{
  "num_hidden_layers": 16,
  "hidden_size": 160,
  "learning_rate": 0.00556,
  "lr_mult_qkv": 0.5,
  "max_grad_norm": 1.0,
  "batch_tokens": 32768,
  "train_tokens": 320400000
}
MLP neurons of a small language model. Each row is named by its layer, matrix (up: input weights; down: output weights) and neuron, and shows model dimensions 0-159. Each number is 128 + 24 x the weight over its row's rms, rounded and kept within 0 to 255. Numbers have three digits each.
After each neuron's rows, "fires in" lists the words (lower case) most often at its 100 highest values on Wikipedia text that the model never trained on.

L10.up151:104132126161135144139140150137126143160102110122110164157201066142120152114158083139094136148130116143161126149135174128101194112148130126159118082145131125109119168100131123074165133099138101151143120170090120102141112124124096151117116120116141099118128167128117137096128162118098121153141121178117134159104101119133138160126125118122097141143128144108096130126140143103105153143131139110102129169121110110111099102153101122104136166107189161130110126106166121068100135141116146
L10.down151:104119122121159142121128116103133111155120078114130169129135137141118101111122128114117130095122130119124149134125115148100085143134159140098190109100135125123099126144122106173148092110066104154083128092086146107116102101131137124109151120144089112123123134179129140120108148141108125158165145123182096124121117116132148082110156110143179121135128116179142122199094118138153142134134130157186082093099109154137135112094139151156165158129115144110154149150105130110165120109153131
fires in: "the"

L4.up80:099136144155109084122157102151105153120131170112099142166119110115120151126090104102109130125125112139154166120117108127164087153116108158120044125121113104082098181145090104082181139107142143133150156124119109092111144148097107124124124111121125178135126124142149103103145153137154159124122118166114137116102076117116122136126117196149120142132105063121108110131139168137110166134145129119148154154181147137131095114125125146145163111147116128143107125161139112142149120147140123
L4.down80:149145139177140095152105102115132146130141134106101157153116141091112101130114123072107157142137138092144120113097168151142137138114114089088149123118088105094148147108084146123164168118169128125121122132118084078131141101155105184123181144145112143089127172117175156125130185126105135069121099159137130107131146123085141153147098127102136143132139124090118071133137125158125136122164104116116104111141172161142123112147131142137101171100132126115132148136143110142112126146132125
fires in: "of", "institute", "songs", "in", "website", "infantry"

L6.up311:160169180120095115109139129126111129110160090096105140169125134147165121122115111118120085150166124164153159088136076075130132112111161149128118135159132109163130154145160129103167145138115107140120119138124120132165127165157166124095120110130148161104086137128148144147168139135140106149138111132126097116131188156123117114081094171128136157091140110127092148114197116143124155106094122135104144124137101140132120123166082129140110115114142113136173121109139165106128146133095163
L6.down311:126120145088193110177131132133124138131154164152127135127122097137151171191136161130158137132145109112112085157131124166113067107099111089109149147187141119128176098156087079124124112137110109073117164126114155170147127119114134146166099098127109088129103118120104104131129108124112154117149135093095116138135155122132159146133141104100131117094110128158113096122171130135150122115122137103147147141134137139156120150132143144120109137096130135140086170142130113134111088087150090
fires in: "in", "of", "billboard", "brand"

L3.up261:123138128105160122178175146149115131130101133103100124110120123126116114164145154170075129138141131103146107202112130134143128109134110140100189133148088123147135118118125136107133118131137134134133135099111110137148091124182078150122120131135108196139114135101166099126117137129153149156151102149086092129129141141128109148141114112109135104091128091161130125135141163114118160106119178194105129149099147087127119110135082172141095124166134114152161127109148138143117128084142104
L3.down261:094121130111132145154141137114163119102086109130115138143130163135115147155118121099109128115116121135154140109121139115105114155162107108133146111121110104102043142141191147116124116154104068157148123140111098135185131162122046150183119104148167158138173135126118110148097134134119154135133124110168112101141128142118080090134124085144162140113172110121127120110112132128128112139140132163126101107125173128147123161145141175105157119090124119105145130115165138122120127104153099
fires in: "albums", "album", "episode", "film", "song", "show"

L10.up362:135157109094152125134176103117129174168155156127120184121119118125121153114150073160125148130129129129121130101123134110077128160107113159160118126123140123131134141122163105112135111137092118140106147125130102117166173125135169115083133132112126132110129101115090105107102142096142125134100105081109102079129123122128123131178126158120096111137145111116167169122182167125153157103127109166169131108092144158109112107113099102126119112147182132058117096076143134114130124139135135
L10.down362:143126209155139139127146142157135148104091128125113108170112135121151137164141159075093129121105128116144162156127107104141149123165112092128164133134093082109108126151106107094156163123179110108129141156136161123139100159107119120108169086126142160128117125133145134144146128134136091120130129134121121118114150168111108178106105106123125097109126104172157109095142118154080139121118138098089163114168125071164142108142165146093111108127110151103114109090134089143116135107146124
fires in: "the", "sword"

L5.up478:146115119120123156123134081127141179127132177128092127166154136114115120118156102118148115143137140116145131118148120151066128110145094119159108129164142163121097123130107132127157147121109114111117152119104159119125062125121071121113147181094135143121144147146131127141127141160132167147134143114104172132113153125140096146094137099088115138197106082103143162116161116105080092141104118122072103137088137160166147108148061150137146099109113137137111127139137140126152123129131141
L5.down478:158125139121100095096112109164119121129110163179117086161103158150146071133115077103105137122114103125148155168144120113115155111144093145143115157104160197110115147145158157133140073068131107155136132134113130127150148136158161120129161120129187134138150126144123116130098115117153090103136092127136175151101144123153150131117157143095131121119149138143153118144121107120112115132135101142155103098112101114085105143094139120130128144139107074093121162102184124131146106126125102
fires in: "the", "out", "create"

L4.up388:147122136099162083149121075125143094087089146152094112121108109111087118139101096116140148111142127134117152113108191136109132162167116152132114142123123103124105136121114127115133125144141172121138090111131134171105101141098135117139154110118129084145115138181144108123180163149106142110174121135128139129138122101121142147116114081158151076088081161170161124140130111108123148146151130155115132133118093128132144157123190112131115114095107141126142200127125177147131122156119112
L4.down388:098119159112167095098120123098170124121147101116098147112104100109115107127140151164164154160118097174142074128176099081121118105171127122115157129137140176149111163138142177131155141147119136157135171089128098094123119124161161125149146128129111140151102162144140099130150106138149117070119110136078120114131109107123103100105106098115118114125114111155169113164122122082115144126129137120131117139149161123117156154126108142096127113174111102112087124102183149124151125128165129
fires in: "but", "or", "were", "who", "to"

L5.up382:119171141144108082110107134132160122109126145137150130103126120121133101105155148097138085151186124147143132114112158134174116101101149144150062124154119145121119132138132105100160129103112109102131140093122166136103133124096106138105108150120156123156127137097188130095105165102143149164135127121125123122130141137139169136152102151141109138131143129095151105161162131116176130087137075105136138164132126087100123177108120141100112094150100152141124063172111128119098122170168119
L5.down382:102117107118111142153138128096105153096087129153135164141101131114133137137111163122138116146102081114133150114163138135145127116154118144149156146108131114099113136129111171161187118094126165159133161173088147143128120112140110115102128131155122138113127124113102168138124166172104133100136179108072122096139102123079159074090134082135086096121119130126140099113115098136142098131145140137108146134142155123119137151105170103155173141142186108149096089106155147143163140118119124
fires in: "of", "born"

L4.up631:115143133118155097138096104103136117116091176114154107105132088127118085109114116121129146123092114107109151091170103110151113130150122139127106103102127096117151127111109131118131150127122180121069160130097141112095124133122138125123132117137130179133105136143126122109140182125144176144206148150127164078126144095141060125149142092136109111133115128112105123124132134151117128154126117107100132123113148090115148147131098121067164157138102136194146162138116126142113116157170156
L4.down631:099131154139112135139132112122142147109107105110115134125138132116103109140176143099132136125133166145100131097109116111098106180138142114116155150125120070131133105154123138127154152094107144122136170159156165125115108149137138183108132126140151154097109107125173082124133131169123145172122120146140077101142076124138137086121150109128135146104091134109122107114134108076143160167151131092122137101155163165086123112162118137097163121151138081160168080101126122145176107132153140
fires in: "in", "institute", "infantry"

L12.up178:134141134183120110125125175146111138166134139118122124089099082143165133158137127153164117104134094076102098156122067154121139137161179177143136174118093122163097143115111111158118136082133111152111137128123124150095153129126153136175141137115122109139144106090138107108111134108131145152139116122101137113109147123121105113109100147114132108124123090140124142139131136081152087165136117145075091137132113122184146154119165112147126154152110180185151108125151121102111132112150144
L12.down178:109140121134138177086101136161129143141144128131081095108123086135129143176135134123132131167137165116066109135148100094147145081154168119170135115123152095159096137148155127090095103114090131154126169101079174101134140127110108124132165095118105134138108122109135128155145123124154123096143126100090163103110140131163142117118091148131191122137125084150154121115132123130159102106131163167111119111139204140123139144117113117134144132112132120129164111099148113127139135134093098
fires in: "of", "in", "at"

L10.up418:117109105134149075085126113172146096119135140103142137134108110173113108142098140088117152119126151097081122129140131160132121149130146066111128159135151149166113121133141129086102172088129132124134159102108079133170152119160140161119136138105151121142143125103147125132114155101134177126120108144151105153167097107106133160119120134103120084152142102131131139129110148116114157139118080138187092074147121134144147117078151144125136124135095136123059169139134131102153140114135101
L10.down418:169129145120130172133080141125134149165102114110134136132118159156129129124114158134103092106179119140137177104149138162087146102115139122138087135101149099139130121125128166136114097121120137071065136163103089131089157104107100139142114132104127147096130166117101123153114147199128125147162120149126154108136120087112129134145085114154083147117114153113112102112154146119154179106119139150190122157129152136132113146128105134102122110121131084125140093142154128166110115099107140
fires in: "be", "an", "over"

L5.up174:101106132097138127129128124113093130139094168127111062115089144132143191169143141154104122118124184098133163129077131125112118126168094148124120112125161136120112182072101130137137114127141136116127146121121132125087126161149148163106114131120124142156091116179132137123119136126144162101152140134088105091168160144162126073134114103138090163094105168143120144129114113138097119120146136141151141161111146147107135153181098126119156173107113139145140141134135133094142146145168107
L5.down174:078114186129121147107120142114089111122132093082125128117136153153097145140175131168092099201153175114104169100163110140094130127125145134121150158077158127125110125144105113134127113117147147106152141151147132121121116133131137161126130104141136150128129117088113132112164151161136163143097136142118135078176099142098153080095165171106116082107144119134134122089084130123136133124160146116112165083152138141117125105109127142117111116134141149178152132125120108106111093134138102
fires in: "in", "university", "japan", "japanese"

L6.up160:150104085092152109145141123145149081095124154173108132115134144110152112157127140081139151107073136107146124169163090095152114172146113162132090154092111145092153133111157124126136144143090134135155142123099150159123114151130162113187132128112137072154136145142126107134169120140114137139160121132112146129148125135122122123134066134121122113156074121102107138161155149146157139083139126136116116100102112129147137124155119125123100127125114161122128063085136138132118101177164100
L6.down160:127157067142153130137142128129148151116127129144119124136120152100113168098113108168109085133119145162113153119124137152117112127095153097127130100116162091150083096147114123102148110088125168095119101165138136161119140109100144151157131078086121145095145193108146170111112115138156107147102160127111131145157133138132117157125158159127156096084143125161158103114126129101125109160178149161086126109160098119128072135119149128126139126106129116145122153156128097108123132126073166
fires in: "which", "and"

L3.up626:139111103114173112139184119099104112119116146152144106112124124083134107104204116082100107109105158114122138131110133100153118143157114120158120164103097152100110177120061128140066114110096162102124123137131101159137136135127109151196111138117120089139149115158097141159168156110135154131152134121118160110104117108164138134102154084117152120138084101138141124133129131128107137133131107106119126108142142165150150111134124163118112140137158164090124154168156138121130117125125088
L3.down626:101123136096121111105139107157084141124064126169118131112139119129141130141113082154099145123174161123118172085139134101087158157124165144110118153132110168177165140123121129149131079116151158125127114101200101163113120128138092156104093138156131142131089141121131123098155095135104064148132176126110063152090133143112125097164120131124091166114125095137105138100134130129132115139104154110123122120116148129112132122152127131154138153159137109169143138122133147148143129105120116
fires in: "and", "by", "with", "or"

L3.up266:090111136142101091093138135124161133089129193131137152127157119139114131133088140125145115180108145150164138098146099123136084107090104111119126148107126129124095136106111175132123155105159129127131139103076135132132113127162113090169137129136129173104110149142081123119130154140077117172107148095098130164115124139112145112120141079138106122115120147113128136119157152105096124108107117125173103163144134122117136110092124130065141116145087133112137163167181164130112148078140137
L3.down266:125116142108091157110106151108136154095175172082118113123167138126116103158094120173120166148134122140143136126151081129130142112125153132153118125080117132146079123129132164115106175149130132128093115132073166164121074116130142126126132134132110106130120129152133132122134135132075107134093124106141131152140120122134124132152100056130111134120108119159118128142112160192085127142104135128119138155143108167098128086121123121083143174121114092146177195095134130152128141142124125
fires in: "be", "pre", "premier"

L4.up6:153101158150141116125150139084170145114169123144099131160146146144138110143132093128106108117139125091135121151150153134124106111070100165135137150130109089114082086105130127145113108181161122182144124104135118178138102135109108159154137093141084105183128121152137112141181119118147142169132100139086124113148133141132105130126109111110122120085158140142102108099124181124099153133147142147152137104162126106140164131104122180097157151118126120107162134105116145117103100130087101
L4.down6:148111095115116182119098126121132114123156109107109101120106150119110145149117130133121156132183132101177114139136112110140149120136116125158131116159099109130098122133116108113153141117118159158130144125140089146138141110120154126105118113102161098138180142100193102171106119149076122104152163151134066131104068142112121154108160148138123143118142135110173097087117123110133138123108087125125106121162140121150155106091094176122143157105116159116132157128116159101148111083184156
fires in: "s", "albums", "episode", "album", "during", "white"

L3.up234:151155145105119089141111123104083167107113130100102146136141116090097127114116147126116131127156186118137167171120129094126103139118124157144106103107110134084115122124157109120105082104130146144133135074083133108107125146118106095108113126136151144104126138129197131098159152153127157098199123139118124116134158128146101108144171171146137139169113119106116137148137140130095143084145125179146148101098122109129157170133126123138142117166120127180139105144142119136175121163099099
L3.down234:087143135150127105156139154134116094125155107101107169172091090089128103161130126147102100183123118108150147143133137120117125128131136117129161120154122123109124119133155089144158133129157140143102119147170125148119138144138125185164110105166130175132089135143091135098117114122095129152119101136113112134145112148088127059130064113150094161109096122135121117145123149098106116151090148130118184117170145121125130134082136122125162169147121131159113101077103143089148110134137154
fires in: "in", "community", "san", "communities", "republican", "involved"

L3.up449:136172128139124157075100117143153132129136128163150174116142086134137159162104149112152126132153150152120123124111119112130111138123106118142107117130146082131139083130119147129130136172129120150081111167142110151148160113153147105115105119152082141137110108121109116117081081131128124103099182138100126148132118117140187117140135110090121111133132143095140194106123074115134149109142117168153158114138149179153106133104074136122136111174117147122096106155119123098144141194110115
L3.down449:148182150105100121135139125112156098150145094103139108153127169134090126098108118130131145125150131129123107146125141118132108113162111161120186145124150141144123137127108130117171148134149102128132128091158153121107163104154086083143167115111122116079116139105178158130134146125131116131112146082128137063093118117131121111131139146147103083100154074100114137161178149105127143129108115137117176142120155112141128104113139137122140115111185139111055147149128181086125135113140108
fires in: "the"

L9.up106:139099113131111127153185086127111142118171177146147131179116136117146087112143095169146120133141109067153131128169135097106131122147132126167174129103091129116082122070126059130132130156140124152140120141096144129115102151123082090103129133128121116126104189142120117155120121139103150125146098099114131163157136083116107129081135110103126101119078125113141161162120139135124094136124110131156140130139121108161097152112152125146117146124154113131103118122103139121118187140143146
L9.down106:163154128129169115131163153127138140155160110156088105144140138082112189108130110106133154106147108114123144149102063140119130122155143177101185155143146112135111090137111116120138141112183093142149117100102120165138129134119151132148097097127131108165170116128131102116142094127134132086113162136111117088122100164102147167131123127144163111114112096110119105091151157151133123110135172137140140097093100167120152119144086131121135118103103124110120193086125115109109106141130127
fires in: "the", "her", "of", "to", "a", "his"

L3.up106:106137121166166068121123140120141144108092077138120145118117126133108158125116154130129140154125097186141149146114124128161103119104106123112125132100088139143096129145138123139139103124124118130144092121097142160119104113128122135123182101130095117166119101083118151119126126134161158145132153162118113088088099141102132088143147168170101138091129118123152104133157117136103190138134097167072120145119166113162150143165102134141132142146172145131097159122142141146175167103090100
L3.down106:128157149152160161121121143135105121117100142155159118116114102095108123142120107115093111161148135148173107085111132133159154093128106119133155146105113103188103109157155130130139159151118122144145158180124122125140088122118099132118153088170130129127123106133093115155067140126148121097162076091131140096144098145125150137123180130181154148122163095095149144108125074092100110172137107176127138138145143120111127103120091151140135143162127116106153106118121124098089116138117112
fires in: "party", "council", "championships", "league", "actress", "championship"

L7.up510:143120107116174123152125127144165187086140183100106146083116139129122136143117132122122132134140088144107134108117116134070133130158066138116129173121137148097115112119141119093128107154152147127122126164135160116139143140098139168077111128135141133114122178123150118109113090113116109050119129135136108110059114161151141100139113146124120086119163140125136137120099157138130158078148093122188119136158144144095143123156106138092148099139119158128112151130136117142090136130137143
L7.down510:112160126140100116118158085078130095130123114074192164113114092075102102078145149170070120101152158148088130137121127121126144108099098130149139168154087106150097124158127151116099116115178163169100115154114115094129092132108121145121136133102159119126182108094112140150143141151090118134110106116108115104156129100149130157151126153127130156132167160115121159099124117124135137140151125112089151120119113132139121143119109130133135187141167161127138130149147118142139142116134139
fires in: "which", "this", "that", "a", "not", "status"

L5.up611:174141129183120120134137135147090088138126156100107108099134141139125118151102117081132136141138134145110116122074097099139101129098109177108113095142108114149134155099120153126167153136107118190166107117150137126114149153094156114145131143158116140146133159124148097158092107134154157135120138109137120115158157119100135152154091099155104146130141109111116052102148175137159149096144137148134173115117093115128137153139095111111124092099087163149098127171107138145153154143105125
L5.down611:124155146148143134109138111120128134115096126086104123096129116159123120150141151125105124126178144136115142112106090138119089087122162161090146114122140107102096217129115112076144137122124132120147179156151123112086123117098096143140130134138136145108104093111158124115126087146131117103173129151165150114096113186127154094116109158124125108121163115107116074103125118180154170154178158130118144135132163121116097120112104164136120157137135167165139115122103138107133111136125096
fires in: "of", "which"

L3.up497:108112156101151148101098066153106125088166133138129125184142133154153137112131099119180117120158132169137132126092103105166127142131127136125128063169131140112121139168174108133153148112131079157132138109132119110150103127109126108096176140128093116114111114176137163092125139110132137136160149116136102125127102139156131145111132158132125126146185099097095086126153135128192115111138110142133161148148109107104122111090143127112169106104114116174101106146127120123146128172143140
L3.down497:111102131122103127082099123148145128155093134101094166160112144126146131102105157129114124130159112098133122159143130124112151092137109137082164143152132102172131097113114072090124159153170122100153139120162110134141102142124110156129132141159174141102162115152121099112105135136128154157170104109124148139144123186145101128096114109124132106106111130091131089113117135088105143111113130086118156140151157112114106133136150143166079134102128090151152109150162163164107134119110202
fires in: "of", "oregon", "salukis"

L9.up573:112105168111125152123162123147157149132122158120112111138187112149195131183115110105159112138123140164151104142111097128124062157114111137106127176124121101133120103165150132126113153150083107131075111131108120090153143120087108159089126164081098143102111095117138128122134149126122086121074091118148131095086150121096111122117147134146095161152143126131145117124110132142096121127134140121152103104154120126105148125135110142119128106088089123130139186125117163138102135169137127
L9.down573:166122113129105108127174136127110153123166111114156128113132104145163124096114133162124159151136126132145116103118070158155166151118087142169134100197139117078123158124100138108144136159155144120143106117092096146125097149088127130145115121162122083113152157146099127133082117144140147144136112146124116165163116077144133105150143085115098129105099133127123123109153127212151110145127108106071130135127114124113105151097138099063118140139140132126146158126118122107126138148120110
fires in: "s", "bank", "the", "board", "floor", "white"

L4.up451:174123110145157138134144109122195102098116129140132111137111137091126159131109144123101119150133126128124124139111124078123086110128128113121113140152115140137095118130148154146148135100088123145157175143103076102134099141127117143101102100113125116120155102168131158134131079145080192154131110119131154177146139102133151103149084102109100138098118187106136118166143120083159112131105129142184135164127110164135143129094175102094129126161132122173105132128135148138139162111123102
L4.down451:136135200138156109143073119112081165117162108107086123146162140123138082107159131155092114128117096121157137104116155142079129156161117114123151129103125160101112119128152092083149097108155130129129160151143162166139118142168122136121159158105166111115142122140127071160119160117123110106133120143132132090107114069164123091116152128099116133103127152146139118129104136157131132127144151146148139108180131113137152098149128120154161145085098129131150125103151154087150096127108113
fires in: "for", "them", "japan", "europe", "million", "japanese"

L6.up453:112120117137131159127168143123099153107092149117159112107124129139127132138153103124115135084144111127119107119124129098115117131078172131098136120099073106125128159144117070082115139130105107128117122104081122133146126117086076102133133146141083123096141124151080128139126178137104122153112115143134137173127128092128145145145126142171137164122156170119092101103152154138159067098121118128110115162084111100090183161116154143094139123154125147162148108121127102137169127087138125
L6.down453:169121149104099120120155141108136153090120089125104172132162135168133118131142128138152092112141112146144153133154095148119145141117150178126111175115181098156139130128099108119157146113174127117129154075119146162136140126108116136143118119161111120165160140129099126132133089168133116142115112094075098163142101104137140112091119132123103137113143128116133106088099091128106158120158128134185149091136132143087077115108138133152110143117099118095147152118120083120172107189129145
fires in: "the", "white", "william", "they", "while"

L9.up291:122145120136161106135137116133096161128171114088168123094107131117143118147103079131161115137150162125140099119151079126123153140113144166150123167137107121165096134105141130117123100140116192146100125140129130143104165120100147123108145121120122152135119152123092115116154114182130135142109148155132131142166102134098111099123144156101113101093099088123118144112132114125153148155189123160117132131120117147125177168118117158064124138136162145170190095150187123135108100124123147
L9.down291:125121110125155145165139133127159132091102113122106074172154166083123128132125136107112123130089176101093106133074071112113124127143113079158116116116155116105141148159114116127162147134166150125123131147126116099126076135129160141089106162160127117145149105073125120127136117116109087096130150094140175117142134116147114118094140091145115127123085100127114146126086134141163127153139155098166157127164157152145097132114141155148135142159136133159131161123110106088132144172170124
fires in: "in", "during", "at", "of", "with"

L4.up96:109126117129123131131139113106135123132117174125127165170142096140143167133092136120131124096172082136101118148116134084165147149171117109084141127163118145110157082083140121092144147146132135111167094165104143159122094093120097114122144118123143101101150138090136108086196110147103131103103124094117168137085160117164134120130113101166106133148096134137127132122135151142144105140108091121180145118089142119125126135159102119139101146119117128173172153110099156117108148150152100
L4.down96:163130149149091116130156110113154195100160106113143206146121133135079148078128093100097104153125094123134127153141164140146157120151126119105128104158126129111114134112141134129148110152133095097107139145122141093143128146118113131111093113112128154193126158101105164140111111117146137101146087147127134140147086127121129105171132108137144100111141136092146135163105159086167111128101136099187156115143164158157108147139126110112137130116154120111116126113109083068128148122132135
fires in: "this", "a", "as", "after", "however", "other"

L3.up598:127124138187119146183106084084147164132136128123141157128121126179094098166144070122125135123152120105147139116121112137150183108145093091147145102100103117107117144111114126139132119128093106149126136164114172130136102128097133134159169083124135173144104127121151095144118116143109186107133105098149076131138162141125125129099122173106100062125170100113090142127139141126105141097156136134118117116108139143132142132147086131161125121106105142134129145090151172105128147145137124
L3.down598:145115107176159139130115116130131116129153132155127138118138157105111118160096113114119099145154124141177151095109125115107210145158132131096117116121119110146107132145124136089138155104111088124136102136165148093125113160131129157145120108146128094131125128112095132119136108148102149094125115080178101129115119101160173132151135107124134117127162124131101115084132132107160184122158149168178146100095076131185116071118103173104132112119129149119103143108126120143117181125104125
fires in: "which", "that", "there", "jump", "jazz"

L3.up445:116111118113103130099103156147147164153065125145160142121126104129107124179163173129138124154149107151143167121069175128124138125128115160151113134130097108155083099108135161086155122123132123115159159125112134146123137145138102167109123133119102114104130142074117116151137175127142151156104079092118111145121136181106086113148135134121130153093140113143128091147071123167151107154170144142131115126117123140119150094141142134144113111147084116168125106157136154111175130148095107
L3.down445:124137185117176106157147134112116150098118101132133115097099157146130158138127087091145135116148119135197122111123138151141094174142108126124105127116088109145123119126091105139117130067122156158109116143102140128177092166121133091147129161135130143109123158125101125140112111138080113122103063118117128099169135135138103145169173134119167136106148132128118143128143137130138183101100110087123146150146146139131154135122165144148085134107131125180125148131128106114162078088139133
fires in: "championship", "career", "championships", "tournament", "election", "medal"

L10.up474:161108119143088175154169126123103111173103136114146178086063095140116114080100136160161115153149090095104094133142103126179113147135120127141138138110090130116112147135112118123131164132152095103119155142158141112114119136110118165132172109153129116129140117152077125113168154151124141100138165117141155142145121112117135106162101100107133143063132130137068125104081174096136136130146116126171120138126115131125090143110124133139130114147108126103120154151113125169123150149100143
L10.down474:111110129113114171100148161138112173149130118121123068149118111136111145163105098120155102134107120136111119148098156133103128128144106162114147131147146127128102144148200129104138141146147102110171098147154142137133110154098126118083077101117114120123135183170164111144160099123120151089107149088132120088110103150174126108108135143125094133128105117117182139142115118132111113147108154112164175122158115130125100151146115136167043138129139134124106118120157124106150139137149090
fires in: "a", "similar", "response", "males", "simply"

L6.up215:145161145088181179094185106144117155143132116099131118133123091139089109111127128123162119153166144169141145132191100127135134135166073123101143067126124137128132126088047141136143151114137128135120114133120104162110138147132108112131083134153124118115090119137129111094119142124127158139154088143126133127091107117105119122114124115153152121121129147183107127094132134155130153174127114154172134118122147137104172124153143164096102159134121101124141150110158159163116134119130101
L6.down215:105115119178124116104144118150128148110169126165117136118134173097122144104092119112118131114124178110103097096095164125118139110072125135124150129121125128115144134126135148087130155123128135109086129167108148161117125184163099140110094143089095143163143142153160134130130140090137152132139151129126115143154111154088164081133178125167196097124120124113138137107123133092122109146146123137167133124093106116092167065121131080139151107131085102130127126088132118166148132130140138
fires in: "are", "is", "were", "was", "as"

L6.up264:142166136150160107100157115081152151141092127088160145123150115095123159106151077113152108128161101110115103147117116128101145108115104132093149139152130158102115143138180155116120113134121140094112147125118113095159170143122133079107098156110137130102126173146141116107131131097134125102104114125087125139114140184149105133139127128115097138144139109167115175106175117142164148129117131152120113172092140116096145107122109105122098151094123155127174139085189114094133131167103159
L6.down264:130088132143144119073147129152144108125113108156101148090139146127134094144142140132123125103136166113183109109116130091103077137211116143152138092110144123107087109131127119119116166072127108133148140116125174105172132138116135158118112139177166149108111128106119133125141124115135133186132116151122143118131081151069149117147123138127126119077168139137112167092108157091127152128127137140140109103136168120076137119101115135144148142105114128127140086133132141162166151107152143
fires in: "the"

L11.up590:134134125085132124117122100119101098128120149116163115126124124102113103104148093131174141128104101117130121146134156138139107146141148119157104130094147140111085141149176099130120112113100156112145133128113180120151159185067125138120146147090130165106121146169138125142135137087182141117169134113129168164087145107146130149133103115149143133127137146137104099186107117113129141136141148146136094159132130151080091126119167096109125148115165143153184195117110122120086136162138136
L11.down590:102145120150127153117184150118155163147095116137080115088146139105110109085088159137108124151181146128104148100092142137105114101112108108141145144141115152110135114159128125110167139114159110155117131129134143119150110111186129164112144125132109098129146128125116150144124099152105131122116148115144107088147102137140151108093138185117142108092135117111185147078135104102132126154135139143133118140099130111112153126131101184151138146168177098124123102110124135146121136086064067
fires in: "and", "but"

L4.up615:137139109100132169137115121126145125151162171125141110158130119111097127142173114113103123137135177138124129112105137106152106120092084145122112142127168162081134077131132117080143114146075114111126139121118158141150124179154123086143159119144154172143114137127088160103078114108155136144143120163133100136144138118099139121152122162118148143144089156118129144136114130145086096117160160104087118148152140131137189157112099146109141126096149118085061107127159128112101124149100119
L4.down615:101126153147107106134096115167126139087151097181054094076159158171125114102122119156139127144123134101132151143164159143134111146159119128140097126126129121137117137148131124120114162144169152115098115143105127124169115154116148189090128100115129157095139126125130114144100114121131114083121119114123153135124120131104145130114128178151152128153106112115120135115112138139145190161134127170135106154152129116141105122119178104149131068152087108133162128105078089133141077133099123
fires in: "included", "on", "located", "released", "includes"

L5.up476:168154126080140136142124093139168136158110151151157125142127153162100129115119148140134137099161108116088124116102107122136101101114138103136117122166101168125134088112158089058170123186098124094132133126134165116149128176160118147128156139086152091119115112112092121126124124157120125144145143143110196142108108148142146104097132092149166137091133088106110148132149119110137124122164120140156125164101133117112144145135120154132076119094112142153148121175123140118125134146073133
L5.down476:125118129145112120146151126152080156109153126138128140130176082109111153152121103186157150128106075089088115148184136118124123155126150173160142142115088102139093106146110143148121112096161124133141097151145145136106125104080145114123136131141107149148141105117136127107185139118162079092094132089137146091136091093151120165125126173104139144139146120103108140104120105120139172152120151125105120130135148111136108139123103088118136142169089129150146113101083111135146148162153166
fires in: "of", "place", "the", "many", "by"

L4.up607:111120087163145169110137117152141125137079149101092156125132130151136157126127139113149149108118077125100101172139088116138129139180147122114143150172096119121138144131090120119174144110098167083126090113111129157091145145144123117143152141112141111168126113127114121128147135163100115148111113116154120121134125118125083107135071096126117135152085144109086075090119132089109102155143085132122128131103141110132143179172164123122080185103139112172124124124154121115142130110145134
L4.down607:172120138109130104156129122172122122085140153116181137137119152096129132153123084072120137152132122113118157158122105131119148121083126114163104128158118092127127134098140124114187128136117150098114147170128124157178095116129136115118090173150093125164137135087101155133137130126124110123169105155094124094167127077143154157151142163153161134091115084157102139106140134111136120126118129145166135124126092115135113157099123138122123132142149146131119160094069129086126095150091160
fires in: "on", "in", "a", "this", "when", "much"

L3.up151:084097116137143107109159142162117147103087145120127146116125126146108124157114129092099161128168174136079090143090158082103151118114136140112139141130124119141101136118152101154079169109093143192143093092146116132129100173122110107125120138110087113126133115133133127126162160119094137148151143103115150099130131142124105114123175168168112084122146118095109081152158145164161144162150111156107113101121131110143158121128130111161129156136091129158183109130109158124117118144147108
L3.down151:123120106107143129164123163114085115111129160092114130152125154141102188117132125112143125101143099135133126133140121106111117109119130125141116182144150085163117150129148129139175124099118143134156174119125140114113093150137129092140103128129131135145099129102118119163112083150144133100131116088141109100186148085114102111101123125154140119117121129137117137140161114106118110125132191171101090108175093116149141141145141160083149139156149069139089089080140144111142171148093171
fires in: "from", "of", "since", "affirmed"